Part of a small language model's weights: a variant of Adam for these matrices.
MLP neurons of a small language model. Each row is named by its layer, matrix (gate and up: input weights) and neuron, and shows model dimensions 0-191. Each number is 128 + 24 x the weight over its row's rms, rounded and kept within 0 to 255. Numbers have three digits each. A neuron's up and down rows have the sign that makes its largest values positive.
After each neuron's rows, "fires in" lists the words (lower case) most often at its 100 highest values on Wikipedia text that the model never trained on.

L7.gate422:152102129161163134134124114154080083151082139101134123094129163136171111136137089109156139137121114139115149158121118134129116157150107090124133153123137125116155179094080150117126151093141126130097135096108107192135168130140107153109146127141098129170134084128116117101119133142121131127146118163157132143076169085128108130119112160155160122087149144127106162135155132142109130132135135111091144112140110143115145128139121128064158148113111114137159118086160157128087120103134119151157117110072144081132150150152150162167144123115132133141126110177158145142114166171181127141
L7.up422:123180112161138123115148122119139147140146079111108120135144135150083112102122124104114133154134119128144100082177133127151135157144115155120113104109114129123145167146115150112118112111145140182178128173176092113133082157135097154142141147152136083160107072139127111106106141117154123111115111146136126145130133148108099143123119124085137142096102126083125135115117145132088104113111104120117099108130095143136151129105162100084102116129137153132164131119154176144081091112108152077102123128116177148123188114159137100141150184112135130121158138119080114122113110156148140179
fires in: "has", "have", "now", "having"

L3.gate123:143135137130088130091115088107106148128121158132076119126098139155090111159149105103136113153142109133132106115103127138124125129157144111138137139123125156119120141142086099145145085155139139144115137127125138101173131099145080121148203130149086083115175129097094117122128125108149135106147184145126127082133150161108094145119100086126148077138090122129088093131103183113079158137111103115121129121113093143144120115155119183152182092110124143106125142120136156114168091121140137116096138158119096111150151093136136104151111153126125173162097131165118141126141122140151107113
L3.up123:112101115098127156122137119072107168135174087112110112080112089143119121131136152113141099126099169130111112096168125133105108124124140116102136154173127143139123088137183140154125188195139110138124124178138106172085138077142122080091134110121139103136143143129132105127148078116123142125126124140111120113081167149122131136151102125113126081103142071141069125139119135127149122114119111119113096114142128133134114146105151138127123165121091138130101102158067127138139158121094155137125131076126135161158123116103130124134139138094115123116146133106113152110145099133150105079
fires in: "that", "which", "what"

L10.gate719:102122173134149147182160097133141148107115140131114147107100122122160142096099089080091126113110134127104162119121153143109148150155164118150072132131120121140114113135127113117136147121132074141141141102125144159086074143129126185158129116165121134092075092080114138145147157126159120122107098137159158140119169132136135112105113111143171147130186147118152130180139146123128113121102123132130097146164174124147111111120124108098093097153101143103134149145156134120153143153134186140094129138115146137147097119106144110084102152105170159110106098104130137164151155108118133136
L10.up719:101112142110156104122138190124137134130139128135157146142093155126142121169108137087130122118145126158149099072117146113136155152116112125099088177133156148124118088117133102118114137169160124124120161137117119142109094142127123147159121090135151121115087162141133124171113129137126102154128110119108104085133117121151093109148083125136152072118117158146098115090117105157170169117148132096149147137123115101138121135157134141108164168177123118116122164106135090107139197142128129210106093120110124133132112195132131129143109078117136152148106115122144156108128109115129170111
fires in: "early", "late", "during", "mid", "his"

L10.gate691:118098117141119150094141142165141133136079115065145125131104125135116177148116119086151186133095135083167142134096116138155135099123099126087109091161153120144138175121149122116162112159176100111150153140148144133113099143119134147120118150174097172104146072087112119094130161128160112132114149116110174114114129124152155125167105167134140078159127146096093173122157145078129104115118124096125121165138081082115115140129118162134140113100152140112128136160155144119151130132148145138107132152103144129134109140162135131140123133159106130117143140151170120138141139126177127100
L10.up691:122157108167135154151138132130145126119143089133122117151115110120164144133098129111138101130103096143163138096127115147128120097159082153103104118141113126123150176101097085168180106129098100140149110140099143099099128085140136117154145130141102124157166109128119171097107121173108166078088130125135146138109162119116163142131107116143135132121104145137121140153112100146120071081114146106105108163152131132145129130158149087104083109149119119111131108136092155131095172135142134111142106131160098143136125127175152142175080120109100185152145105136131135096108093093176127156
fires in: "to", "a", "on"

L3.gate74:112100126103136105130118105134123134144142132127065151092107135159095064112101151177088112116153107152118124127123143126156131088120151123132169165127147145110138112145126113153137116135146132107115107107157165103138123120144134132113148145148149119150094186161150142160113110117139133098160117131148118158118143123154115159125111125126114104118117115166095145181125151100091112137105108097108105112069105148153136132159138117132121084123139129142109118110144155111139141180132160111126097114076138123151166058112184128149137152100137154147127131118109176189174113154151094139
L3.up74:115131155132117156119144122180138170145135148132141119149119146088142165166167131150108090121167128144137158127152092110116124128143097126112103134137134135083121122137125088147172124139146142155114127118133121131147148154133143112116130104133138123124122119173143125127133122090200141143127086120196115124160123142071146140105131173109157104131137146149118128119162122103111111089131109124125123144209172146138126163130150099113116143128061169164102109154122110174100139156088113132139083120147178156114116143154139141145137127117208111132162116124148129104127140139126123137
fires in: "by", "had", "to", "given", "through"

L2.gate185:113140125150166177095175120112137098116105134149133141133131143196124131100101129128096108158125132116142145116113119147090143148131175106144110120114124142125126138137191137105183091164127130174103150146074118151102117114084141141112167132139104128106127143093147086110125132139133119162134143075142146138190131122144146138144129131092115110118167130133123174083094111138139100102170111099136102111109127168138108132114104167118127125116150145115151115101144152070139117114131151134140158116094118141134119157143081103080092139157141158140150122120120119169154075117133144140
L2.up185:124156123133117117094141146129115120180098146120119137155132126089124181161151142123103108088163123133196128155147101077106127136136120107148105128132141160100128100145142134139103113095114201143107127122133177107122141119120142112136132126137124110150134110134094147146114116125160132178140114124123148107121151136096143107143130094114162123116085131133173109130118122175112136176121103176164131154113126127125093128138135130138142140113114209121146091103143145134135120161132084144160161159104125101139181133151141118142130155176115135161188118127103147105178135127087113150
fires in: "to", "according", "of", "from", "until", "before"

L12.gate256:117141102119110128131163165161109105133105087117165139140136167129132112156116120096129142133136118116097153124096143134124110161153125139100150107153141154199128148129120126117165139142113099126096131154141129076145088124133131136110124158107137112137151130155127136098121082127139176129118130102111080121116132131096084124138136165119105132174085131118078088135127115133173112160144164117109127114163117094124100146168145159136096161137143120139155172102153138189110182097122136121132096139190098107161144149165139150136114107166110149102118145103135110097136081158125133099
L12.up256:161171122171120159116144112087160061116143115120151154107158131148121148142098139114136128149081122175151133111100173167147079146130105121155134138133116136135104093109147105093124144150164131153079123110134174109099089134154121121126137153170125116131161162122107118147091093141160087133138157108144136130101113140106139158156164109148106143122113075107156159127129118122145120153175144151123119132143114097142131119178129145162141152120132143167130122100136097083114157119135127171101083132128105121111192129150082117144137145155169142123117117108126113084143136153143121138
fires in: "the", "my", "an", "his"

L2.gate623:085129109156088123118127180087124092119172122080118139122102122121184129136102110094131113126195167149107106132120109128119136141124132145115144113161124101098131141168148121131133068144052185172112116129120116141102116151137138118153110102098149145104129124079107108111133154165145154140083147139113065137104131141141119116133116132084089071154133132143127143112126144128144153128085142119130108113098132075114092136134116130116124136093116098163115125171131134131102134119113141151128091104110118143183132157117122116132116128114142135131098112191131110130123117150127107141
L2.up623:143103148112106139104143112161132111108113167137162131147137104143126090140168139099129154179152158122112057074116164102156143134124131124127091102148122106172168083120090137177125147138118121093122139150146149116172137112133139105159160120119122117146104123141150131121090106155172117097103134142112136131155067138128092135126109147119118107101172135125121161089093134165137154139107139077130148150143133134137152151127128121117162155133143107107111164126137170116166129126146059161122101155130144150164119105152112122128123156081125115123102094096095112121140114079121139114
fires in: "high", "early", "higher", "total", "low"

L2.gate589:107152155143110155158163139143091144105127129152109061140101138132150144124101126107182173096132131119155117138148093120126137147085118112079111132171132122123158122156103104147123109118147137147128126127118087120155139130127083110129163152176099114109118127136162171161126156099121129085139109130135094123101141121155107089164136140190156163142100166121133189168161135133091161118121148167130115146146112145119157157172146125129155112165138126145129102093155159165131178108139119168123145127179106148137103098129124117160140138101102145148101141124112124138128103141136153137
L2.up589:151193150131128094126129148116095143106168096160117140112110095152080111133096097124127144089125136151165112121150157166138165127102088112107123135152126131122120088115116114166130153126115156115141098098126117128208139142061100124185099135158104095138149114076142102138143097118082125124135121117119095129111112117118089106133098114137137145184124144143153152168114139146107129123113095156116127160126100143152167125154136138140142110120122138115143128137130134150106142150132116114131120170163154122081130140104093151138135094108105153167141132111160154132182112157093153143
fires in: "with", "from", "on"

L2.gate39:115101125139095117136162114159141136112156155158129107106103096158123136124143166158124151160122160134137102107124095098123146141111100060135129090148140116172184133178103100178114115099144122130121106125078134121124166134104091144100116119170085146134118149114146133176132137145177146093097096139151147136112122146151124128149130131121156148093103147168124148143143127142076126111159149154140135154153155111133146156107100112140107133123099116109100122121103176130128129127153094160156154126165120083124134084123121129182163143131135126164127143163121141144108093110171109091
L2.up39:117161141127158099157114123095128144135069126122125142159137131111115114120093158135176062050140133117171166133094131122128141077128111121112142122167112134158139149137112147125135120136158138123106080126136134095157125155170118113116128108113158096109113152135130094164150173102128131115141139092132108140117166126161100118146094103156127124113146131171134105185148144136143127077136143114153132162124155153140103128187126131155151120114130144137123114143139106106055105172119114163154129092144135144115128128107172146106134111121082176146126115125139137144126129099116088100
fires in: "in", "within", "into", "at", "on", "from"

L2.gate482:167109121149164160141086138129137136114142088142114124115109168118133132117135155066111128150124114166160115136134169102125109146080128094106132111112150122121120149129136127107106114135133154166110132097132136128129107118115123160121132167174086131136147102124134128130084098111129113124098108098104141123157150121100154109099129076166151188098125131135158133105132118119153147114162082155109138112124121163082113127096146129134119132132137139151151153169152111155107047143164112114112126178088118143092089134136153182131094118146124132138085121153110102168066118150122132134
L2.up482:103126152124154140159119117151087154115147103104116136095169161084164147128119130069118148166108094121156098113112138180139127101129094155141136119177133163129142071122126095131151127144086088102161108113126120109154147142112113108143147095121123151124126104138157125101122164125141139111133085080135114131153123153159063144128151110111080163162085101169123121131109151118155110137129085101138107149133096137127126117160118111112125128143136124130121113124181109127133127136142152144103122112113112154138104081126142109096141108171145165084127084104126139173080107161108136122
fires in: "january", "april", "december", "march", "june", "february"

L11.gate362:165174117143154137118141108133133108131119118157160166079139132086107134104136080110127107129087088119068129151122129141065111110155167105112107101114166092107112161131125138123115130110156116116135134128158168132133130138098124153146141163102102118093106107156134097131146129139171124168111141135114132173126086147109121146062121142135115135127145173126096164145129132091096123124085157139170098120088100134115140120148107149121142131142146129123146144067112111140114167120124122078135084113115104137142156121145117164149073090127140161148131124159142146171136108135129159131
L11.up362:118146095145101141142144123136124116122124138093108147076091079120111126114138118164140118157154092168116110125097096106166086149115139161187139112140112094139138114086129082114119152109138117082130164137116171136146145133136140137136095122134124187127110112117133155148151105171111143117144142136112169152103113089143145152149112115107113153129141108144122099128153128160113134091097142138102162114160147099158143121091147155138119125147109125081088122179150168087108132142151098149147118146101124104145113122128145179159162153112136151077136165123123143097102114121097178097
fires in: "has", "have", "had", "were", "will", "was"

L2.gate695:144147127177142139153075159132159106183118155156098148114124128124135123121142130118162113119080146103147104132124151119131175156098123119137101111134125142163111167123137111134129114152111116126081114106102172108104141148129127149121130135169114127108109111138174129141067131165128129114120151108136172109124125121124156136141144122146143140119108130091115134120113093125170102161176088142161095128138124132131107141118104089127070138134101121106173098134134157101128085158140114125095127116099141113115087151189153144075094120099090166079123143114115103116080160097139141142
L2.up695:082150101140099152096123120121108118156066157133136133120114129042166161100119118099149132090151080128119099124131127142114122143108122106100097167079153155094142084109117150163124118140101108104152143125156144145129133118139119167127168143148122139138119092095075146136142120105110114101118157084093105155089117131103136128175071117174107079118142117138156118131112135134130100127137131133125119132152117119162123104132128135173112131076116103123120126139149146129144105145138161134111140121133129163175131122110096114128118109170101103146167110130102151082093117109140134168
fires in: "tour", "download", "make"

L12.gate765:130124141134112172114137146167118172104146115117131159140123147142175150131145127178079099143165113094118128120121178100145119210109130139109068145097148152147112147106137161063157125125117106123129155133128162136131100094135089136162105133141139091121120140086081097154076132133123174146121145184103125150124142121101121114138124116119099156153145108141072125115115117121130087157088147132161133116151105121135139128112122137135118138164161132175117137121131126123110155149105155138088126155123134140105183137134120134157115096155145106125154125163157128103153112138137097115
L12.up765:107148128133109108123140142123100103122146102153120163155136143132185160133106102113101143148090097127159153108150101093116091111117131165145125108113101130122149123142154152142121084140143151177112150131104113123161133134126118115130090105126136097122132155097103102117102136161130119099147097169123105105138104139111116140113109143135157134168156101116134148206131147141101124177146144129135189089165131119162126134119168184110090084146123142115117124110102116179132158104102127133134125123114101118110123073066116106109156131081141146093136132090133169121157139152093136146
fires in: "the", "age", "that"

L3.gate212:109124165110166110091126089150116148120092075098134156142116101200100098137101102180121127168143139131136109116148145171126137153137152128107147117102109137106122125131168094103136133143090120126145124122136124106172082111099085138125134154139128110144127090157120141106149123143118172120165126099151089095103112130098116158125086137123118142119136153135164072154125132093115146127091123124102116165091107107151108103107109120162167168129094143101125159090083150092091132106095135099133121150112137141146167124106120129100134098129151117094155120160169115158139124137138103120
L3.up212:156153102141114100106122113144141161104136075149149170137119127120123125150147098138144152133126146154121165131096109122120174134149141113174125127106087142143126150090137142154102143096121112152129142137140173107175149127175095095107092141142126118138158132136174173120122152157154125153150121136141143143105144111109165123162143093132087090099147115142141144086090100126103117162110128115119120145141179115147140153123138139160137153106118082132088105154150179101115132185130134117105160133106167094163114164082145086155129134106151125117097149130160126113152159138180110142
fires in: "of", "these", "such"

L7.gate726:134126149155107140160168127135110131136103135166100107119143099118114130110105101143126127154097102095110092167084142164124152121121174130132078140112137135101155089091147124135136104133137140091139155154093124196133154093134126123126111111149120136116114138099145101170164100145127123149160153126102140150090116143110144171162125158087145105162113142122131138127155170131127138176185135107122150107111125154164138119118139107109156094139101084100122125119104143142144139135114134127144131094112114122115120116115161136104157111057157116187130136119191127129154160135150110067
L7.up726:101162133107128140060133133071158156129128119112140129122141128093146165140109126118135129113123135134130095113111111126098110100089119140124104111049128132118088118134111146156146108173132125111154136140099140172150127159098120111129108094151156095119181078125145137098123152116149157150127145119151109171123126112106108104109135151179107115181139101103109134127116109107141122141133123152087094113137101117146114141145107129122157129094090139109172172103078106106205137132138154150153113166154141122161128089123113103102110145143095159158143139129151130144115105112092111142
fires in: "were", "was", "being", "be", "been"

L2.gate381:126057168133076146161144163093134177141167144151115170127120156162094116111139101138085145145138126102155098102137146138115099153157162084103127121111092127128154111117126143109127128150129138138169134110120107138102138141103099121170132132107152090125100143109122166106110150139141144140110150136164085141108098170136110110147124131122125132105121112140141147146132074084079101134127181128053133127093141103132123129113082131166120126097116111112132120091123121150119147101114111148098141098150098118154117125091138095130103111148157125152135157142150158090099102130160156114
L2.up381:113114131178149120132117121096120168155098130116146145146114128123097095132096117163114147162096130104129093193139123126138129165101077189105156177144116142103159126065108142129145073167128139115118135181113151129118125112136105101137095136131147130116169134168113119119087155170144129119123097112115152127132111138131113112137139132157119083098122199113083154111097114134147127130125145102104149141138123127123156139121091139092125173090090163140086107101114117118101164144166085154093107130104111174119111138120127111125130106152134106120145116127131158143133136141141154139
fires in: "s", "early"

L10.gate269:098117153175108105143168135131128138134113139107120146134087157154098163168099114138152107127115173137093123118100127120156146126160109115113141154119090111131135096097159126151161110145112172144172134142106080195156117163137131159144136097124091122112154101126166121110121182135154144147074126144137106133103131112142137138137108143090122130142152120162137131108146140136104160130110118144106125127147135158135112090133113113112151077161134123141141168136137135128144162098105159156097118087150155108166130150106188159127128116101122129177119136171128152170135107161190123145
L10.up269:164086152116189118108158147165109139147065160109118127130156087089104097141134115159118124120110114132124146121146147158096111127107124144151108130107117163123155114175102091129144164150107135077122141134123120116094139137083130149127175118122077131177140096162155156130153118128100147138129083134164140124131119131167118127134125130175155095067140116143123111064104124124113140129134144098158170174137134114099126134123132133097171160113108126124129134128126123144145136138134167130145112113091154180130129089142100150163143100131134119166109125102173155160158132144130107123
fires in: "was", "is", "born"

L6.gate461:128143150124155128136132129160106139130143109137131155169130158149104121116150145112129148139106108107128109121144122127153135124123124162073153094150171125116183117140167150097095145155148095166123111126177113135147139127112137133127118111107088170184119141116194128152132160161098096134139152135131145059129094116078148145130146126101098112131110132135153125099115117084145142126108144187126134119177133134170113142141135121135138141130122095169102097094147123127144140142091121112112170122153081103127154124077136133110125103140120136115097116184186137141162121167142167113
L6.up461:139115155112127149063109136116112140138129109198085155134136139103101124096131118133082119152119147097127163103080154122087107136096085189136123107116111135124185075163127103149092128151143121118099140126108162115159147150141097169121149141082114140080121122090136108129177153142154124150161168129087154131128148150136156107132106142125079108120148174157113137124180107174111138154112130114146161119093117147145134137135129153111125164141115114109109144132116110142135155136083134128125143135149109145096110125128096133158116117137129134134131134144147153121180127115120140080
fires in: "united", "east", "west"

L10.gate735:149099121116165163077133106143133120148117115126147132117157102133124145137157123122158150133140086107108117158166119150132110113136114148101135166128138126122127154151152119120171103130098062074142107133146118092101120097100114127134070109104153145123133118099123142106136126120149143154138086122138114128080123147137128081156151160149106121146112113080142146152067112115105089111107171167109113124156136095143128131137161122114145130110110132167138137126164142089141135142120169111087104103179118141197143125055122165127112106124176123109147111132133128118124096140157099149
L10.up735:141134053158141152134135157108094131173111153157120138097121143103165099101174065153152135155096131136117064120093103113138097142126103115167111147137117128113108120123098132136092125148115135121125112139126125144124127141189094067129122115146128142099106137126072156096106059137120142113096126121149137156105127128121128112124121165103074140148177124104100140152134159132100163125175119154152124142158162125164154113129102123141104134102117140153141113101144165129103129107131126165144149141144109130136130133159113142151132148157107151153134121145133164101121096161133176148
fires in: "the", "a", "in", "and"

L2.gate759:080140140106129124178147073112122075094095093099109161121111140149125149108144091128137112110127084163152154163150109158125133136117107125133153153110129122121163117122147102083132122138102126138119108147102120093143152125116098088125143126120105140154150085117129119146137117123177156162133114156138133116116121147104097160163125155116090148147151141097196162133132134105112115093134146141109081100093144122164156133134152136115131104096185097087120124142125158135123146130163135155128155124136125119133153131091127113175142154148087153189136117188166129132154086126133128143
L2.up759:130142144145124148125132126161123116128120154103066152183155096129095126177091162153116157140156125106148132119136097092089116101141148115160133081095103144148075163120177151111077131109166123183055125139140134135126108104145158166094103100111157123110122116136144156081148113111123112125187105135142160111127100120122153074104143130140146127108129172187140136106108104112121111132151103136121140110154121131106096118111151123152161140140104126107139123134116122107103143130080126176100095130128156121169139143131141148122116149149149139137134115109119147154098148129142142109
fires in: "of", "against"

L7.gate522:154107064119097144155128123120106081140106103110166121096120158139190125147164155104133102089109110136138102130100157112144148130139147138143105153103131155058142156125135148120146131119098074137105116116105156173108117129134137096150140112155105103132132200141129114135143150133133116135096140128170125122111110163114128084109128124128177126185160104130138156110127160162118111109158176174146092146133129124112112122137144169094131140101133103108145125114169131124157130148143135129114148129145122085123132115137110121102093107193116094168118099139136127133100099134089118137
L7.up522:113126119148107143115131134146137140097144103157129147119138157137130132129122099106103101068105136148105144182111095139159108113083085135106156139086142136144150129119105138141129124093147107099128143089163130131136139110148134127088118100188133153125127121098128172131120089150068106071109089114142151121110137109109168135146166137105142102124143163135141074102125115116114071147110140151116135112122096144130181125146146129112144177069101121165110161106114129155152138194125154175134088108106132095147100124108134110123151105114106128161124144145108159126124136135156106134
fires in: "took", "make", "made", "gave", "makes", "takes"

L2.gate236:102087146117120097109151139147125132079175088109148141115114128158137124126090120105062137124129126139127103091131146151139104111113125091129104136103143104136122143142135159139102143136109130144123101116136136132130149137126114117118128142140146182076159138134146136121103140136137215151123142149135094125132139143119170134136148159120185158157142162126128158112139124156110133167140149134144146166122152159158106135150123155157110103149126116091116153096092169167138130127137163115143167126132125101174148116121131115154121150138114161168170172180134160081105079172135170142
L2.up236:121083093155131120151131132128124108111109159080159126153137126165108087144119135121145155118155142127122151117090108090093113198091106166166118115140151123156123125159094085125163149103148147096130147124078119176127108147104116109134146149109152164116129107130101122123103160135105138114127139149102142119118130118102131125157148141129136116146126131090109105133129122137109093088148154116116083111115078178128119106147160164173107164137105132183119141147119131097112104119127107188129088159164106124178143105133154112122126093130123131121140100149118146096191158149120133160
fires in: "early", "long", "the", "late", "soon"

L2.gate263:093109139143115156173188105163108087147110102177160157091091122112095155145128130109133163114149124114160088098117122177099114122128140118111115154119146094128139138178117112151122118141113125106140154078142128117128114159127149135089098100131084117126135144155125154151144140169127145114117147136136142133137143170105114108161119139132153139152118118098158131156127151119071123128086130095121135111143186147137124125129139125152130078134144128110134150104135135104154123126122179142137141077126177104168165089160133129120146164127110119110172127123142199144112090146158158147
L2.up263:110097110134133132130105111136117150100190119110166122083126130133107111152114114127088124121131129175123176118153131145138139098111123152113114127147155156113138088091132127150190185145094105132122100152134135153097164143135105085175104107154170128112162091117144186135124094096145136152122132152097141149121141114146104130149132144129111141134146124136105148133113146159116113126102129111167104133106098129131106134154136184095121087121164163147115125089150146140159078133112090162138109114117133193143106130160128132075129153098160131148132122107144122144119144136121098190
fires in: "first", "to", "second", "given", "third"

L10.gate634:145172097151147164194169141153090150140092107160133140112121122103122124129149067126122090086079141142121100159101136149114115110137131143136118129149089111087146134136107118074117152172094127069124160097118149139161117151087143107139155133130099133153127118124096159140140125131143145129103106145145112138152120110152148158102136109185119133161182143135127154093111109165101156135169137106130132094139130114138142097124124112085091127124134130132146082119138102187104102152117125137129127101113113137095149138123088094118144104123133165149124129129146104129123093151122081163
L10.up634:157128119148076126113116153169118170116128124143136108131102141174161154101097103084154108147168131137118058114167146128161156155136150111099156113131157147137118188142100077158158129166112165156137136117103109105134141119079124095119106114112118119124144118132097141132139149075106126127163111128126094152157135141109156164157084144119161090136126098120084115131128127116147154131121159111091102157119141123142099135099140105145159127163110122164174123134127124141136125112121157138071146156104138090108135141166102111153135154128110100112097139149140168132166116162135111143
fires in: "it", "that", "she", "who", "which", "he"

L10.gate558:174108107126153147136131135163106162118113140161141182154147163136159132122123118080149090173131102099061084139147144122080129079098124127120153142121132105111098151167108122105153159161135159157115136114140101169126158168097125127112150112123125114161141127135105176127103109126083144140174086112105123138134129095101143152100108156154132125169142132128094129123171106126114115160131137141085104149114096107140128114147167148142149137128101105169140128099181108095120111127122122094127132130132100135096095094159146130143162102130122167135107095138113147130169144106129129098
L10.up558:098208128102189135153134057106128151152148081121133134119154140110140160124163176070104131142104139137119130113134160144147125160135085122139145128121088122114138135140159080115159080127147128110140121141136130130102147086087089173117136158121113155132122078125133163127163128110159165121146124098102153140095113083113130108130110109098149117126142137128121165125129133116137121144140154142124146129163128134114116130115151100128150078154112162115162125124105103086135104125154122113134129145107110150103118108107132096137182141173099168176142137113100103148106146104111121143
fires in: "on", "december", "may", "february", "april", "october"

L2.gate655:109125141163146120125171139161112139139113113127132135087114156118165142158118112118091153123118166140147104113128133139138137148166136153135116097160098089093141114105161106140142099146135145139103082121133149147125127128133091121093169122127135111106153106139148139105104115155153133140126123144163130104117142107115143105120079121125143122110091130145141146116118092102109140143142157165137117148121096142139147157117132133145168155159154212144098091091083154137132177172094140159143151061178090152165128167150085111140125115169134119148101136122171129113141168106165109129
L2.up655:079085114138151114109148113155123150122129153101094146177138117159096142154132116132139139158109129128149139155144139161123154119139108114124050104120117166086131115113145124089120112130148128198164104143114142083098134140130082149117116113156133099106158118148151116069113184104142155135157091109136178130133122134112119157107102136129117115114086151116127123099107135134132136152126143136129115111104075138151133133147115211122143102116114096128120135098114136168103126138134140132136152160093103121171147148125115085143086095138146153127094130124134071117138144098140147118
fires in: "early", "earlier", "de", "mid", "royal", "puerto"

L10.gate727:143125132157091175109168178129132160094086128131118131107132087164151142170124110084184136121108142112142090121134094153133089103121132138118110154101127181131171108131121115149119087127131122140157113142117077139129128094124131099099125101104134145126126098110142153116093116114133140148138095115130147118091115155131177144148157123137105133132137122090149149146113138196070123140130124098110106127099106103134132111149132136088165139062119173133124118125138112084130111136130179126147108104160100114136135114129121162105127117152155149138158102181184104134158124136138103135
L10.up727:132161104116125115144153112149114143107173105182133094151098142169137112165122137096144125113152133077158113123169133156144119130105130131125201124177099131126139108125117088118122054098091146113147123116140120124111093088154068136166144100121149102103155120129104080109123110123121148152145136112096168168101130113123089124118127138109135092116131113134146086125160157166108117164140150120086114149113105111128138122111126141132126104100152113142105179138131130098146147145131137121176130124143101097152120147128132172135075156101133152155156117153170130144117168138120146133
fires in: "of", "to", "all", "for", "in", "a"

L7.gate263:130124167112105104103115157156117120132142156163075168091112155105161125152143115066134105123153108098130108129085102163093132117126113130135140114133126120137160093135075163122138150089130141122124122130127136165185137185108113114130138092138119158125170129152177123140148116128124162156129125155134121160085147132112139129097135116125118125127131069145141123162126140139119112113131165119073128148159121147127088126142145099115172075164121103126155127086140107114098114144136128151144122111179094148124149128118164176143148081117144118172103129136133104133154134151142098179
L7.up263:062157170126100145100158081181107133135094097103158144102146110102133122132114090141118111157111127140200157110081162134085119152111153107164118110129118138122138125166125135143123104089130131118143130100084099157147157166119176141146136143161160125093146148153140107118141153134128181174163151160112167117144152136110146143100154131137131071121110141153132121120144133143142103124122127125137176098122134139070102125117140154112103095116142123129153121140125112151147138169104122180146172146149164138136133138117144134141158123141140105166126131119127129097099139172114140109
fires in: "was", "is", "started", "were", "joined"

L12.gate429:149143143151142151122178102126108109144109145141116131149102120150101094128156105152137105131121122100155118108130159166116151109119128138156109126090117139106115116094135110142132128117147147088126173128204123147105168141150132149126125145112102101135103088154126074120116149138183178130138155128128163139131130171123076144104104138111135133092092130088113093119112172106161120087102128112107151102147094157117109136106115123110195156109102112121148140071090156109135139167101134143140093122133140173165154104160134151131106122130158114158151122170117152105113106144114151150
L12.up429:165113091124119128153158115150110157172112113099115136099113147123129105107172108118116087126125152147130157126138136134109115134131160110148154123148120125121144165111131132136081146147145124114133127167213173126111108149148134146134130070152078151113160102142119147121136138137110163162097144093120145124119129130116103160147112139096086154152098146065143112103117150094143102127119152129111142120180149137121141142086139161130126173125102143120115140170169180176110130158091119142125118078101153098143116121144128145135111101099165137112110131123106130096114159065114128142
fires in: "have", "has", "had", "also", "since", "not"

L12.gate267:106145151152131130141130157164122157093087155121091121102094144140144122125183099122158121127142125110121114121181144062140171123129171130138144158132113126121158104153111094118115135151129120115139129112105121142138114162146103086114159138163145091129128134145130157116135140091169168116127102133126130126117146109121114159099146153135131135075161195104111116094118162116067151124133119125196142130113150097126159118075134116140171108110141154133120130112155120108128106109113152159133150120100120110152149118116111119157122137174146152167106118192133138109184144142144084139
L12.up267:138123108123084111127151144125155122096127145139120122139149091139097133156082115102141128136113102117129083069151169126155104157122135129097095113131132097088131140146130140125097152129187171169045133149134122096150132079141090147146125105118142113125139176112145105091110120106099130145119136107133098132126108087128110139127137146185172097126161108144142134136138125116113154183115165137112116120141125135101127128130140129123079140093174098149122161125130157151135147118139119126160105093091104123117100154149071119129153160091137092125106158123119121091118135109164117094
fires in: "which", "that", "it"

L2.gate364:146144102121130134136169088162112134123107134117143154091094138125135124134135110093099135133116119144105114099120139153114142139083146082076122141118101078138147137150134141104164125125083134151117118123106117110166105116094110100174145127143132167083120114115115164098094140098160126122186145141146101144115177117119158092135146117115137139135111148114112152167156112164160129137104118108106115146145125114153161107137072188161141118124149141085116149076132152109137189149141139087147153158146125128164104122149151131118146141114155154118136064128139129128155123084172137113
L2.up364:125200128110126086131165170160142138115147174109122154139079121131148178164167125082133131105156149150136155099112110127106120132128171119130101116134143139141116131108152142116111169128103123148117146103106131091112145125167122123135118160137118121140121131103110168098099141089128106116112107113147142126135109099110172119133112165108143172103138142161208112154129116144134138099153139105094097121110179112104120146105153141144111167123132178073152139170104156130118135140174159132169165111148153119150139135145150163156143129104119120146137129122144156107130161079113136148
fires in: "of"